From a checkpoint of a small transformer trained on Wikipedia: 28.3M parameters.
MLP neurons of a small language model. Each row is named by its layer, matrix (gate and up: input weights) and neuron, and shows model dimensions 48-303. Each number is 128 + 24 x the weight over its row's rms, rounded and kept within 0 to 255. Numbers have three digits each. A neuron's up and down rows have the sign that makes its largest values positive.
After each neuron's rows, "fires on" lists the tokens most often at its 100 highest values on Wikipedia text that the model never trained on.

L2.gate256:156110152134106139106149150124098145159070141063104114126154144118098141140125096134155125151121141116170096125153146108108116172131103127125133097113142117072115107154124123112093108090113109160066156134134101135061121119092146164113118127124113049168141088140139106109134100132129127119150141120134130130099108137156113167119134143150119091141190092108125128114114158115156179137116164107129103129146091094122143119129129123135178116103153102118164145072122121136102145154119109119101133107143142102108119127130142155145143144123106119151109093152110133100161092161105112094094175157166127125133144152123146153171088111121147123148140095097130150103116082157119097123117116144117149126097131157179109086133141146150121106101136158134116105113133139096131108092113109
L2.up256:139122163131166122139123145095103072108118123104132120101109142176113153118094153179090103133103118125150154105136113154173168126142118132163149067102132081163156142107151145118133135101148149148071165106159121129134094085155131139067109183088098154108155129124123121093148114146139127125111160148119115161112123127123116123134129105159111104163115130110166145101137132129104150138084156092098140125074109135107136138116146146128111105089137122183095161113142119141139122112128126139139111162130121156140138153124113138134155173146130140138140151172116140136117164132122137096143135106169136115111113125192133158107106176077131126120096154122083114157097152134109132135128114087151112128123128136111132095132163125150093133138126119189082094138111137121128092176150135
fires on: " of", " at", " in", "\n ", "/km^{2}", " mi"

L2.gate60:092111144110114148110079117123120121134158165144124112129165120133124117110111115157148175116151162128131113175090125134127133159152105131177147142056166178093147126096130103122158117093108128125159136138150114140119164102155158159099109067131118119108140136099106113138174145145130174137134176108124102127138090153143138141115154207101133145128132180148160124090112112138158123152142137150114099124148116119158129123120103183112116132131129092171152167143153108127084128106164153138115160105141143151139088104150120147083125099126088161127087131151138128105122169128117137102109116152137107096113103111137096103133129094105148117163141132163115134138151077111096129172103145115125125085127109107136134104133101131147109168129144170159151119164129094121141087116085116
L2.up60:154064167099092116116103174135123085133143101129112168109116107154127125069120101104158166125115156131141137115120149146099130154195094107167111118126116158137133100149126118125125124110097101156149078127115129130114159120128150131122116117171135124160085106129145141103096099089146115128151140133106153117122142158101149124163093158138122179097115192148135109096128122095079110183145125144123152124131096116119113115137089112125182109105133133104127135147148156140139144105096102089146129132124152077122146108107092131138119132096167133150152096151111132146144118126139126152100110112106114110131086107187177113160135118128126117080115133127110137097135105132129117088094139092171124159120123091130134121082078102147079137131118138136103148094134119137154100096110135
fires on: " and", " for", "\n", " in", " For"

L2.gate358:171109120168125106152115103168089103125132141113118128181148144118160168107106110161133172119146105108122127098104143149126110139126095081143143100155167148124134172119112146125145151114086126110121090113109126106134177098180144110117133124162109100135155095087133162144146156140148133139141119167136109134135135145102122123105193142117148144152124135152098121114111127110151089118091120157166140076141116084135157126160110146122144114140147138152142126144119117112141148143163169093137142106096174145110115153148145133137131163120161115145155130088131120135127130134121139114155179109108137124143159108169174141093115156116083150122155126179146153105123119147096101110093104132179149081118101136163150133107107167147112109181115107146110113105099111145139099102095110
L2.up358:150093145104173143161178115150121097122164154125118117110121094167189137101130138189117179100177138126133120120128120134088123116126116121142086100104126099077135148133113102132106102122076134101128150118084164134126131107147126144173130126131117113142122158137147166094140120096171147162152158109149127130111121116136133112147129141138110094088109126134115163111091106141110086131125106151124158105161127123138092100122092154118116115141123144138150107143143112102144152114134149087141139086130149164100099115152097138143112092112122121176154135135177166113127136113098120152133161098184130122153120112108159153104130169127157157152109131140107163118120104131129127149097133138072151127155144139208145128112140094168109160137125137128151100106133134116152129096086181
fires on: " |", "\n"

L2.gate102:091129142107102121166119141149142135172123158104115099095106105117120127118140124128122151150117135098147105123114118085089112104137111138089173154143161124109122137075134100164111097137116167110128110124129115142150140114161108113145147095097174152115121089180120122158116159113078105137103164103137098149125117142159128171158086138130100132128134130130117159132172134143129112132098075113101130097126122143129124143134135090144138142134122144107112129179124134112158109146188123125135100107097131129122155124147099091109188122116142178110158143136158142176144131135124141144090158141137177104073146086095083140143119143113133168095139095143149158095128142145105127132147142134091151136118118163092137181122146112129167130130116098129143087132100144151154173161129172
L2.up102:132161136171124070146133138116133201119140159048139111100137142148148107125146165115105154173153139121173124185119110107105122131115111126105144102116165103141132130129103120140137112113130114109101083125141134116125162136187130118132096124113173124113103117144117141168118165147099148121138103099140137124137162128138114113106129130139122114099120165119103146151177126110143086124100146089111086089134082111130121147157119140126124133130088145130133111149135111092132108111141157122156097166090159140127129121080138121131121136110166113124096132126110112177156145121105144162113161160127125127145170130116126120118136145111106117126147153128121105137149134146152065143138151138168135136170125115133141102108129093097166147129132114102175111162097153172151175120131128
fires on: " |", " Liberal", " law", " band", "—"

L2.gate203:110126093093098148108163116113119137091125133109130155133181133119140109130094115133143131125125097143135140143132085105126082148161113113132134142150148121077098085144139130176102166156123158133113093108095084155153089159102120111124137085123155077132128119145114099093119112109130131084159129131113100112119158100137103126122156111100161107179099138158082084136143149116124078126193108105129106111115103101116141129123129111155121151120124108141157136087123125121150101173129125155147120114128100145133083131091133092132124135100143096103145113186139114140108126141121126130126133162150129114189136138156111115137114112132144125116117143128114119164150139130097087104114179102155104094112145156175135162110119185144135135149111152104114106156193082129078155153117152
L2.up203:071119127095113113146156114113109149142134097126133144110136120104154092114068133153189126092126125109116132132120096121161112132146129153124120116132171100161121102070116114146089146114117181158154070155110084094133110128113169114162149132156133112119109110177142144094142079155142097092112150110082130151137115143097157076127101157139111100125125099148076107162120157116105102108110132109093132115101114146119128121141138115141147119101118128161175105133150130122148148141124146145100113119160109126106100098157142103157122141117151143116085139170132100141129095129119096163140119167122129140151103151151175126071114127113134120131141178121102105157099131143119138110105088118115101136099098147126115166183122162141169123100113110129138119134116083161141126132123087
fires on: " of", " under", "\n ", " to", "ist", " defin"

L2.gate576:120119142152118119110123086121130136105121136159157143112102148127099128148125110122151144163123177131162113150109144127116077143083128124117113087109135151151142065118155131134123106095115100105153140163163087097131139153165115113150137159093125118116096119138099124135129110129168130145137131067160158111084106133136089121151119121095120128152136105128141103106144124136136157111127171157169162135128105133116132170095166118151111129146141146129156108087127125135097125167120122136039130185150142118097122161169117152101109122113138143122137131113122136122113130097108109118092135132098141123132121091143179113133113135132142111121095131174108135119119099130129172125152094148179100107098182191133152144130134142140121147143133139122127125134150146094128151151187137
L2.up576:046112112111159104155097114122136149126134103123162130120115164101110142145146098147125123120077129118158098199130165116091150128157115126145159163086114153129149134125108157093132140104105094136091116103122153120128147168150162113154142118077145096163106131117138134158123164164156102153115105118128170113095103118140117156128081137111154121136165161139148160132146159132099139110169153142188162121170136109110157114124115120150151090146136124089154125115158153115103100089147133127128149118187121123127127164153103147134118155095101129144160133130120103120131093133161159138127135138126141116149108089119135118169116113131140108153127134127087161107156097157114123108125107136135068143119139160139119135131108179141100125141123156116153122112154140153083079104139172
fires on: "===", "s===", ":", "\n", " |", "=="

L2.gate502:111089124144152108163129126097115112112122145133138162161112157140077129111163094100142065115132083122136076106105115113097113175115117134136096157128138161124133079101138118143159105139108161086131084140112102136124099120108160148143169069119127134130132101099128103136117098126153095148087142148107143131127115130125162119152116102142148139150123151144124156147148119109132119155152059122097124103154133091114181143127158108096178131154138101141123106105154122128119126144154118111118113129111160140144120131151143116166157137107112121122120081122129126116127106102139123091155116182146113117126118129150115113131057161104148168140139107127116126105133132098124099109123130137165114156109127112140127144137104107132129120100093120169107140132121147122121097168139089
L2.up502:105105094175107119091121072098126124115127141148126138128106119129119119124101140138149123072067058129103116102136111166157126121142160132170109125113132148115094116119093149124118149109139081118102109146146117140144121145115138126117115147127101147121109136153110107120130080137104110131134126164100127143141130162156128114142096160124143171116151084114186143142117149095092125124142134142050123106093116085114091161121128096105153120126114125170130174114135131133129099112140095115146108095121092138130096122169125116132156118155130118143073131112113151083123124166134119084107142145161107115146112173112117099104151131150122171156145097068113118140137129085155071114143113108109098125130101092122103079076091088087100121115152125129127120153109153134120112129095109
fires on: " to", " and", " or", " not"

L2.gate496:138113082108173144119127146103087161113162137141089148117086107115141137190148102136154125158159128141101134087125155113128116163127145145089092100104141113113076141153152128123158142158119106138106175160115141080135116096115122160133084094084136122111110139132103108128161173163091167094105120129104136067108092150093154113125088148167157138097099054135110128110137068124097149145158125140123133091143113093096139115152115118110092133163138125137191137103111128149107091136151099171126125128163100083126129106156114126122147126103096111123075145142169097127149091120130114119134113147094106149179100159096121149138159130159111122125103147145149088109134116143108145176112107124136123155142114138130117104132105099102109096151130126105094108143119120147107146135128119
L2.up496:142145165189151087131112145158091147110146144149112117090123104129141094116142173157161126157111103105122134142106150129156136140135177147105165101096098143098120121134133137113126172142127103168078160179189150160160119124111112136131148141178114141164125109121158126142135099141133145123112147154128116083146143168128168115130131107130145101150102092130138127139158123096113114153148097149132108089114127072122119111135129112147129110127081118135139133104093142139150126114155141123118104107133134158104112067155104131180126160133046115136154145121144140120144125144133148123167164139097141160106161124103143110115099161101086145191113136130113142080099131146112143157108111166139159094111091168123121127123110120138110125131083089117147124105144103118126105143108121
fires on: "'", "or", " 4;", "l", "el", "ry"

L2.gate245:135104125141124132119122136090101121100149108105109086118121146121149088094166093150128104128115133111144172139150174128154143125111116074166167127151136107152088132154146133103113169137120169142147172127149121129107168126101123081128117154126132183137097094125122130147125151160164117097162147123151170118124119117143166062122115161189165179119140165095128140075127126121127138163127106113117143115122097118155142161178132210110124134168117152119117141131168091121158117136134124165124081165128116131140134107136116152091120165180108167150110134111106082121146096109119119126108126124182133142162098119093106136142111141070150164107129112125108163119149132135134148133089117136089116145131107136107151137144116121128103126119128080117136110139094104152139100125119122
L2.up245:127125102128151087129152130071173101092128125165087109123132126163104108101156137157151094100129122110100184078163142142162094136127158133101132121153146085096133129126130149115118162158082137134160140099144168136148088129147108123186143122165141120164087097141128087125179082120163125140135135136126098097182125148128106148136120112152123141068138110105136137123138082111156108172151104156138137115132148145080136151137100153137110158106164157142131115125144119094144113090109097127081084117135130118124123127170120161110105110128125099135124099122134155130124105133080109123096103117120103126107131122126104126187108104142106140149123127132103147118108087113135167112117112084096129078137145105131127142136121125145124157123112101113119180156079113132087114138120119
fires on: " of", " |"

L2.gate287:100127120177121125144113078103115110098140151120133154115145159128108161128146100136158157136128166097101128112126102179143118132117122131163126150129153124150114122164160126140068153090155143131095168127124118152162133129165110101114124150132094140124119144110137093147152100164163142135138136124140081161157146136104117114114151106073147170111152142137166098090094139106097139157138122154109132101117145130117106149118126144119162150113126153155111140130100129122068152138122121131104105135112123086173111147131149122174145105110146160113135106120124116157141099112125127116125115206136130081144145107133120123174099154160133155139158100127095091077116081082108148103109105103126131208117126081141129169119089122109106125144153129140128108109137146114143121123128106
L2.up287:120076149128123095121108123109119100086138105135150122153146107140102135098146134127164134147109143130107088120114114176096119145156121149164123159122141123114120143117125168122102119125159178155125164136152124161179130189137097155075141136128099136119114131156133119122148098118133098130112156115125078174160156139144126135110105141105150119078117141117132145142144141093120086130097108103167109105145045116144134148145092114165175093120144122111103143147125051131169141174112117121098119106092157113141104174162112113168120130124131179109145131130124120142118148160122161124127110159140141093130134129080138118133124113165138122140136112131093091133132061091137109139110121130107113100130115101151092131165106135154144112101128115115128150107143143131111133142153097
fires on: " and", " to", " or"

L2.gate90:165135124147119102120127144079127142137101158112098128144112091133117125142151115092123131155146155083142126131136096091096110159115115116159098119102140107111119104121150143170099118161106150142201152133144167126146151111079109104145144122129132156136101091089133083130158135097100094116103157111132108100121122140107170171136103146111141102122154133072125149106169104155108109169166136148121171120119121111104142139142149183115124092155094077145158124085136146164109134103109106126189131130190111132112134096140107102106149102129087108171165127069135145070134126160117141128128134101120169104113077125160129141131151150176105124122123139120118117136079124135154131133163106153141138119155047157143157166130117149126112134125114117117133120099095144098109090117122141
L2.up90:154111129083138075125131106123157124110117122137118136100095115107160186149177127140087148145160107135128074104157144121113123147103162139108116141162137129110103166153154109157126089113059104132116139121136139125128125118117098144138142133084120110095153095095133131140165138109156129124121132134128098127087102092122159117171147121125143120085087125129112174136128146123151089148128125077109139121121102135108153126144110155114116099122178148114144163141130127111160143157136116099121127132090109156130116159115108110091124141120122148150125117112164122135103125127078185134117165097175147102142105148141105121084130144121130141179145094147087121155091141152125105128161165136190056126116125089112137159140124113111137143130140153134145138115080168151082117148098102
fires on: " |", "'"

L2.gate394:145141144116114150150135134151149120110150128103090156106132143124193115117177131114137144114142175165099150087151148139125143131118130122114181141154092133132103085124125117126113070102106128103116121112125133136118122094208116145131160126139142100160091112140106121090125136148138118170172118164135117144107120141091105145156118147109111165155088108104124111118100117107119139147126099136147121147149155066130109155114152129130125121123145135120133123121113132102086131122098121126122113142152171057084147132102130175126125143134172104144107116146162137060111150179136142196148119116137121130135114106158120095164141159149133101104172089141119153153165137154133158115136152174139119125144080143098119116093130116106118136133100157100169153156133139146122163137105121
L2.up394:091140143090110122168124095119121130104124130100096142131111152131139063133141133150143163125126110113107153127142145096105129131147124074086150152156126096111146118097149153128094115148095136147123098121114111157117160123142108166144162120166145118133125117131132057126120112156121131114161147097127152120142122137083118140122040136124122139175113095127138158104132169148089145161141147146108161175137131107159142126108142171132182114138124142167122119131150078105150106119157106129156105112135099096119117171144128142131142146113119129155147161184169134056126109134100159144152133118157128149154109094135137132134144125133107109095134093086109096135165149101133142172116148149101142153164118166113132130130123106086109118133152125174132116097139148136137104178167124
fires on: "\n", " Website:", " Majority"

L2.gate106:108098168146113132129119089192112105122116144142110102162130160063159116143084098124168096130140138139100152147128159126104110131122114142157097143173165142135117139147104119088115146110078145172091109098131126074154124122101171146127161105135134140129120178119132113165131116141099179160154096086152122160107159128134080127116141153136130138153138096091146130165097167115118157145111096132133114136159076146125121097112123114108138137129134133112128126122128119135126122160170156119164080092163122153108110156124126143162116101144144130154148145109102091131100119134138147124090098117141146137149157110116102187100141160115107080099127139122125101094123104095121143120139105139117126129135178108122134197165104147126107113139106131102126125164133127150078100108152121
L2.up106:156130095098109140151076130147137118195137102134073070147125123148126120104155121111101105144109150167131125165126141099151118158121102168150120089121131111141113150105118150115115134141085161111105107105144140073165133115136152137127102146180085131126139153113127145117125132156149132169108092100127108112112131122127152116115138154108160168132145113121113115125101153151138157112144092137158170151145130191159133142132138122127138108128138118137120099118119104142134112111124156111120144122164108099098124157148109142158129131150105102146134106122174164122142119134141123123130123087095103145156125106089128150081167144148158079109124105127093122080107102176148126133157078135151141141136189139117133158131103107181086128142139179091149134140154129133141102082109118
fires on: "\n", "ac", "ric", "d"

L2.gate307:143157159114065136155108124160108120130154128103142149146119154124151125121120087165102130106081099131080162140116125144153143146127114111142109107117102123123156110143122110126152093176131097107130131112102130129108118118156111115153146138115132130110089102117117119126118128096167137096133106142138109077123117104153118126138104137147114110130116093114160164087136169144126150076114131107101091088095114091116111140154121153122145128091170150149139135102117153135140164095046110110107133113070067147108084118117108138119149126063139112122161123136117124101132096091096151172100141111134084129155147114132150127135138169139097143148107120111150139128150097090131091134110114119124126172123163143144095109134157168143131156152135170156161107149142077111121135093084151
L2.up307:188123127144094113129143156166120092106163119121131150165143124145159140135116131105126075089135122128122117113127121141127143151131135134183139099124120135100127154116144145162113127147102156133133155115093134137118120139173105103135115141122122134102157099149131126133120104101166148099115126168165135113133090129143134126142116160092114146100090084118116167139125155144072092090094119099125114131112101138106133118152099138152157176118166124147137115164125117128128145150096143108122136147085105142143095117174101155115118125094148116157143153113153121089071148107116126133112156116098103114119147112148129144131123155165103185105127128097147073084177114100185164115098145091129142150113149096131128085084139106140137154128133140111154083142116108133149099145103114
fires on: "\n"

L2.gate79:099145121086112133149126106136126150155126091088083125139136120106114089143139122162194140126078128100132134122106117155133117135129164117134147147153109120140121114113134092107149100107141163158105093117147140090114157119115110085139119159126140147080147090137117134121125113134096123143135102083103117096154160114129100116085155129137166117151131088160086157186109199085116137104132146119115111130164128156139156108163170143101130136082139125127147112086163123104103121116143133141146093124135101146111153147128157144104151139115142169108138120172117159147118170107110107145112172131149128082161153138140128119098132151160080109124142103121125130145099120183094154107151155101120121095121150149099166090110123091108143111146122080120160115187114170115126128156179105
L2.up79:128127131115153102128125125156122119134126090122108137169125105145134114141137143179140155100110111123136134097115112134171094151114165122128155127167104110126113106091110108093137110116135151175117075108131171124132129139112105126136145150128125122094162112116102155147103161144110153143138114125075123111152168158114136100106121168114154139121079075129109145130137154071125133120138150089097141133104122190153122128156129162145126138097181090130113138113158119122116125147147123115139106114134082142127167142143163113157108144130121133142145130158160152148102161144104174155129112140114098093160101144167109106064119134182106118126087132150138129163107147183110134129170112086119132110105134126139146086173185067102111145133155117113152130125115142115154115103142085
fires on: "\n", " there", " life"

L2.gate19:118153123068084103121132143106123131156139154140137126120122105124162175110100161130119115120154157097115137155110122123110150171185134118145149154153097166156148098086180128159143160165097157119116194135115126099139154160107149147116131128134141124106099126147134134138102157137141098136136114101142114119091144109110168122116093149116151144140165117148117151124161098180094072122151091145102156145152134133143096102158097136143084151145148134091111063134109137134138127127163136151109139125153117132150115107158101115133179120093155129134138112153120125115126108124108114076171100107151108115134153099160154131123100119154122112139127140138104140144102134111142163068189152168124115143144169135101119086100106152091114117129110113123130116109128121124141136122133095
L2.up19:178116101134097099125142115098147145133132138117115125084144145099086114099111106120134093144093119067125125143135134121160155153115157152110182103161099131124142149147150115132096097152085131129114120124143122104135126121137129105087131164153134096183154098147183135129143156130129139121077164142151139147141081134134144087145095154145131109100100125132123120106128138132140113105163117166133121122173164154145116141113169140152115158131142104111151134118125112095143124151116124140094113096085132121139129184112143150122119145140114158163143136169126121114133098100073117113137095103176135100109150118088139136132119134146097155144137158120107119123129123157122114115083159192126160155124086115132108130125161173160138107144183134195149156106159083115187140143108129
fires on: "===", "'", ")", "\"", "\n "

L2.gate491:099132130148150125144104118166121137098122101169152135143135127138123101135137118110152094121155096153123142117101081109128133152148159088115128124143121143118135117103161189123140115173146097127120144097118147128118155119078089084124139121125129120119127147151134145193117109102078136139128097126104137091133103170127120179156118152079129173152105145083137145115115135106080160169150120105151127146135134167143132116122125157126104148114129118167124159129133135111125145137173099191105110148096105135062118113149133174186163113104135147126147100134114121115134161160116122165119108138103136084151126113146141155136122138113083107121171115132127090156125093150161110134110120106150141103176130153144116080170143170109111118135110105098137142117097151111145114127117132
L2.up491:107156122120116154147160119140133166163150134111105132162155158122165052133151138149140144156148178135146141106108096074122115110156120121104146142106112139127147179125118143130149132146134153146115125141126120137135102104136155095123155098138117108108146140111097107165106133134164138140151121116111110105177165110147147191181129147171108124150130083140157145106163116117129136139137121126079161083103130079141136125122147147148119166161120104140118135109123104131151087077105119151159121120221052125121155156140148138142131138124126168146150122122131123089119133160102103136136130115165157132134136121151125157112082119092117074147137117098119137143126111149144143201132111148188121128126136153132118139147109130112115175126150133091134137125149140111115116115152117
fires on: "\n"

L2.gate525:103118157135122147134115099129135117132144094140140156112086112107143119114101125118148114109165112156115089115130142138110171162175149124155161140139156152097118197138126142147130129143130087146129142098122088096117124128130153134129105147128102127153111127119112166140143134095087159134135119149129126086109155101121107117124088150145115127120112135144150140149158147143097068101147139115149108110102059085083125075148106163094124152151173165132084166107153075115153152142114109141095146097149127154092173146106168139124128165130110128134136141122196110109086120141145128172132140107129131097096139128171103109138142116120106133155130111154118124163120135116127108143109165173155120117147083138126154186119106107129144136095156132146129128100133150117082071100124129
L2.up525:105034147127156126166147121166127110105107136124109148129110098133165142113150167153112149085103118125137088070084141115128121141126117141164103154143158119114139111084109117130165067108103099139129127112128117113080123108121124145151144130130107112118150134099129147123100143122171126103120139105152112099120084094101141094103124103172156128150104124142153146152145158116108120114122141147127126136157139113128132102134111140158123146133191143146172173092103106083130131093137113132111124059114152123140145144119097109166147132157128093138105172153127123140102104114137173160115173124168131097145140098099116128134153086146107136109099145094143113096103127161118132128118085115108138151100154087158136126150112108118148113083091123114116147116151155151144081101167160
fires on: " |", "oc", "ug", "b"

L2.gate463:099161176112113128133139132144109158149128123079126134098132146120134119105128121167124143170074135129158136108066110121111126105112130120148159102127135120118125084114165139154101157130109122140142108152135112111157139132114133140151146111091146094136116139121145110082168117130126148129097134087139133086118095132149148113162144112126158093130120132133103130150159154162134125115099116104143144085148122149149149117134125128106141165099103125083109157134159188129127140119122127154102123155091100131158103123116111176122161137104118102128133144100115132135144117089137116158136145164156103127131099117111211129109128200114138113137088151106136122173144092122138081169094078134147093105147083142136130157127109132154144128132107086148139091129132127119135177103088161
L2.up463:138132102111091114142121172142100193129145146135148163179129098118101150118114118156101092115129105080113112117117116124156140102112135097151127076121154124165110142119106143147140146151098095161126088133137134139095120127119105106143139131105124094131074119122136094082117156116138152122133104081121108148124115114116128116138153083126164143117174093111104137121180112125140120132125140107112132098132109144084168101103100139151127150147154107142112149166129117121127191108134146108108102089122106146112115149086117173113149116085132168118129150127161129117149147095136132111154114093105137135138097126172115069112155174137131165120135127096151141126141102091107145140170118129126105156126088134098130198132125133094134092137129129141104087145149090091123115119148138
fires on: " |", "\n", "=", ","

L2.gate16:129132109126167112132101116108135114127146116092119112142138179136147140132112138114141159139113152125135110095120061127101164122162140106095144128099123110146120120122156074120090118113131125095119134155084140158150130150107120110176151100099163107116129116124136165100163139107144142116155140133107104153125120136112130123156075122116110137113101123117094138084099136105085145102136105120132133148128118179121134121155116151117062183096117134131138114171132140171097152112126171112136096129129137101082172140126128127183104116116149101137130147117131104130115098129170113101092143123079101160127124089116127128073083139135152101096122112138128090138126178133177118152093153150105084087174091162144115126114145110122127152144154132158146162107141141076120116088083119
L2.up16:096145138112151124150110123143158132128176131126073100174170132141131153164088114106141112150112113170157125128083072144094134138153181099121131151101139131114081135122106111126110168096140112165159125143084152115183131164128120103142107120136116089079143175142117132123136141145130118116156165132133126108185134159100101135118102141130136151128107117122130134091090083122150122145121103126143132157129097119131156128102142152102084170140118161131134126152113086145139113101081144176108106131159126090056127123112115113154100085135128139138178135157126115130090153139156092147099145082110095097129102084123115141130139130142139120078098175125140142123134087132138157127125113096089103117144118120102122128156143136116154122144174142136118138127148153121125137143121106
fires on: "==", "\n"

L2.gate371:164139100097121143120128160122097094124118105146112126095092128126109141090123132117152152169093092144128164130140090107097056127124138194122111107169169168171093155139141149092111134149129153118110125117114086127160110117142114196133155119097113104089168154122087138089130197160154136108078144152145143111157114159135130176110122116101139129165139140092176172134135155167122136157135120157165137142132128096125137158154138177166108110128147126145115107100138128121119136142127129137114115143119120108131068140118141103107133111115087102139133106134150148114140144112145141137159115100148153139162176150127110151121136134154084084127154147138139144138120106174099120167160151172108173102106121092125137103079123156108155106104096132141116152152176163167172169132152146
L2.up371:116135094094120145142102133163105136144117121177106188147120148149142107102142149179099154145133116136185141143124166108110130101150135114134143137153174129127098122090130126130148114168124106123105094149117126120122120145116141142131081132129109125067120139109152131122111154144108154139126154124153155110149108108076139106153124125119142084121125132147125103138117148131115115113157138137161118141156138142110137106097100133154160168151104126092140115135109191143142169127146157124150095178143123127140156124129128111156191089129128129114095106164144113122127130092142116140096169168102138107111136154162140089066112156124120133149169131122118162137153156073110143173115121118097111121120085102133106164168130140124125155111084166148112147149064128122137174162145107
fires on: " album", " film", " single", "od", " album,", " record"

L2.gate419:106081153143124134111122083144118122139165143134118124140087121131136137139107126132158172115148127158129124120133113121123102102107134127124137149131165099134138147141122160132160124121118130157132128103085107113127129116106118099115145158100162111138126125110122160147141178097096142163122101126091161149135106135172107165126139088086121159126143106157123151161151105112142130108142108123102174086090123101086133115144164120088111119137132120120079170113128128100134167138119118159099140155103125154158116130093132121156119125149120117145130153166097157150150146131157130099134149155130105120127081134172137160077206098118107099153107150060153143115122115111146136121137123118117131101120124162119142105164109148148107149134199075110114107177129155101121164173086107
L2.up419:153150126179124145144121133086148104139165166128098096142153145101104161159110160109132153099165109140114169087144111102138136146128101130116112141165107147166115172110181117152171134106131090132136112121124148161126118114079131146142085178101145127137145162152129122129104103105118107133128183153146122112134098105125158140107093088111124102123153129129142125125149093091103111137122147128136162110146120125112119132131136141135113130139178127139106146089125086155143132125091122159109155106119141181151086098078066106150146158131126108108113079212127154109155187125091144130108091132131108120126092095156116141097148133112119130106131135116156130133056132079162159122142110133125138117139143137208098084117126105149119104121162140106173129174135103122146118132121093
fires on: "D", "L", "-H", "T", "H", "-K"

L2.gate149:117142165105106118157175113128115084162139126152119108135116170109143114109104130141128162108100126159138126141132119101094140111125135122120096173153083147056093209094116113106165131137091102099133131097125125153079146096162099115127150115126148119115125139157125096168131109125132154122145114157112147090176124130119111162169097123135071125142153112133141138122146113105150095140157109118120127116148135097136132131108162141178119120104169139148136134110167089122111141110146109144117164115136098110120146144184131128124151126155113133146157121130170127061110147177124146113140174153138172115076141120141142157119143171132065144137121108142152111159155106130163099120125147119109104087108136141167121149120153120093114178155125128106134111119152185106146094146124144
L2.up149:107151188136119096140142096143133097162112130134084134155128162130162108093120116107139104097080146116091116122115109079104134110163113088095109144141114131075120199112101080127162136143141074137132122119161134152093129134145121093142143135153131131107113120147124124147080116113111136109122136169122145123160106149096139161172129145138113119096131121142129180122130133115142131158151127106141108117138094127112097129102154147121168132143138138149133151079152084107123146093120106122093157142122112085111106141110090150133144084111100119160155113134120110089152142162147155116162155119140100115094146115094164183161132153120090090135117122145159098134142114162167117154142113101122124105196113164147114169116133106082124131159115135136133118119110167099125104145136137
fires on: "\n"

L2.gate634:162105175148178107092103098064100107125112151136116147143114105112113127159145137091134123103143114117131137121144066148088100150121167116104158118155150123087159112118089131177101163088111142112114148125139143113123105125115130135138106089134126135154155093086121104130113153099129110109136148142163130144131075135137158111132102113145151140083135110129115120142114143121098078117119117128135103102104086146157142177104104140116095106111073103108159149128149111116105147131128103097123114138119107137110106096145139168128106144106115135125145116143131130142150088080173103142114119125164138115118189133159120118205099148146086130148159156118133097106129107125148094140147108130086144180140134089124102099068123079140108127126091150103144086122134166083147116137131146
L2.up634:125101119128109120139099083150116164130112121100125163147122144146117120124180119124123158098119113153098117148135120130112134117163174136129081141153114139130141142102140129088126110136144135118122143136130127122195167153162116157138115108117199176146134120136118082113138121170133139133153115078130169131133132106123115136114134146100133115110101132128107128162135129106147111159155131139150111160081083128148129113121121121105091111124120168144132212148135087114112129122142120137180123133108122112084133120125085132145142135143154119113106145153128107131191115126132090116131099167121163130164103154146108114107071128125115082090154179140123140122106107133137113129159113112147151149115110152161127067116073101145094114161160110113096117142155174159100147198104120
fires on: " –", " and", " -", " to", " |"

L2.gate173:107118138151131221096141142083141148142146180105087126118113124116145124117075118147133139122149120156138133141163142091133126120147097171124143154141144141119126148142114142143154128134122111103144136118110097141112099124098095098108145155155146156118091115161104166142120194128135106122117158106140154123122173150155170092145089095156147139167116132128142117157160130108166104116124097139124127121121083148112152095107103147117166119114154133112081134118106132119127137142165074142164141138147146124122093154095141110120136152154106142180109155162143122088104136156108161132115100155116133120182114117159148154141187128121144194121129140124160084133096128163104139127106135122149132106121143106150156136108126118162102120092149126128152102110132148127110151148168177
L2.up173:100178173160147137143173146140145144150124188109158141135145147098136122106137096146113164130161166162121128175142123147121172083128135119130122120141091089148125172144121120115141130145125121110167127143146041130154097146114129093112120105091149121098107159102105129161125155144191141129135060112164133109147128122122121154148108126128143099134117115105130114113121148108108053127102117122153114094073113086124116144080146113141136105158096138132107144105127125078135139149120135093114145166150118133119094107095151095099131098114117150136141140156146136149116139132141115170108122145130090135156112103115109145136146118122136131090084174094123094132135119117155105153172165110137124127143115144104151154146198128153100151135121156154136130105164140184162114138078124
fires on: "R", " \"R", " (R", "ar", " home"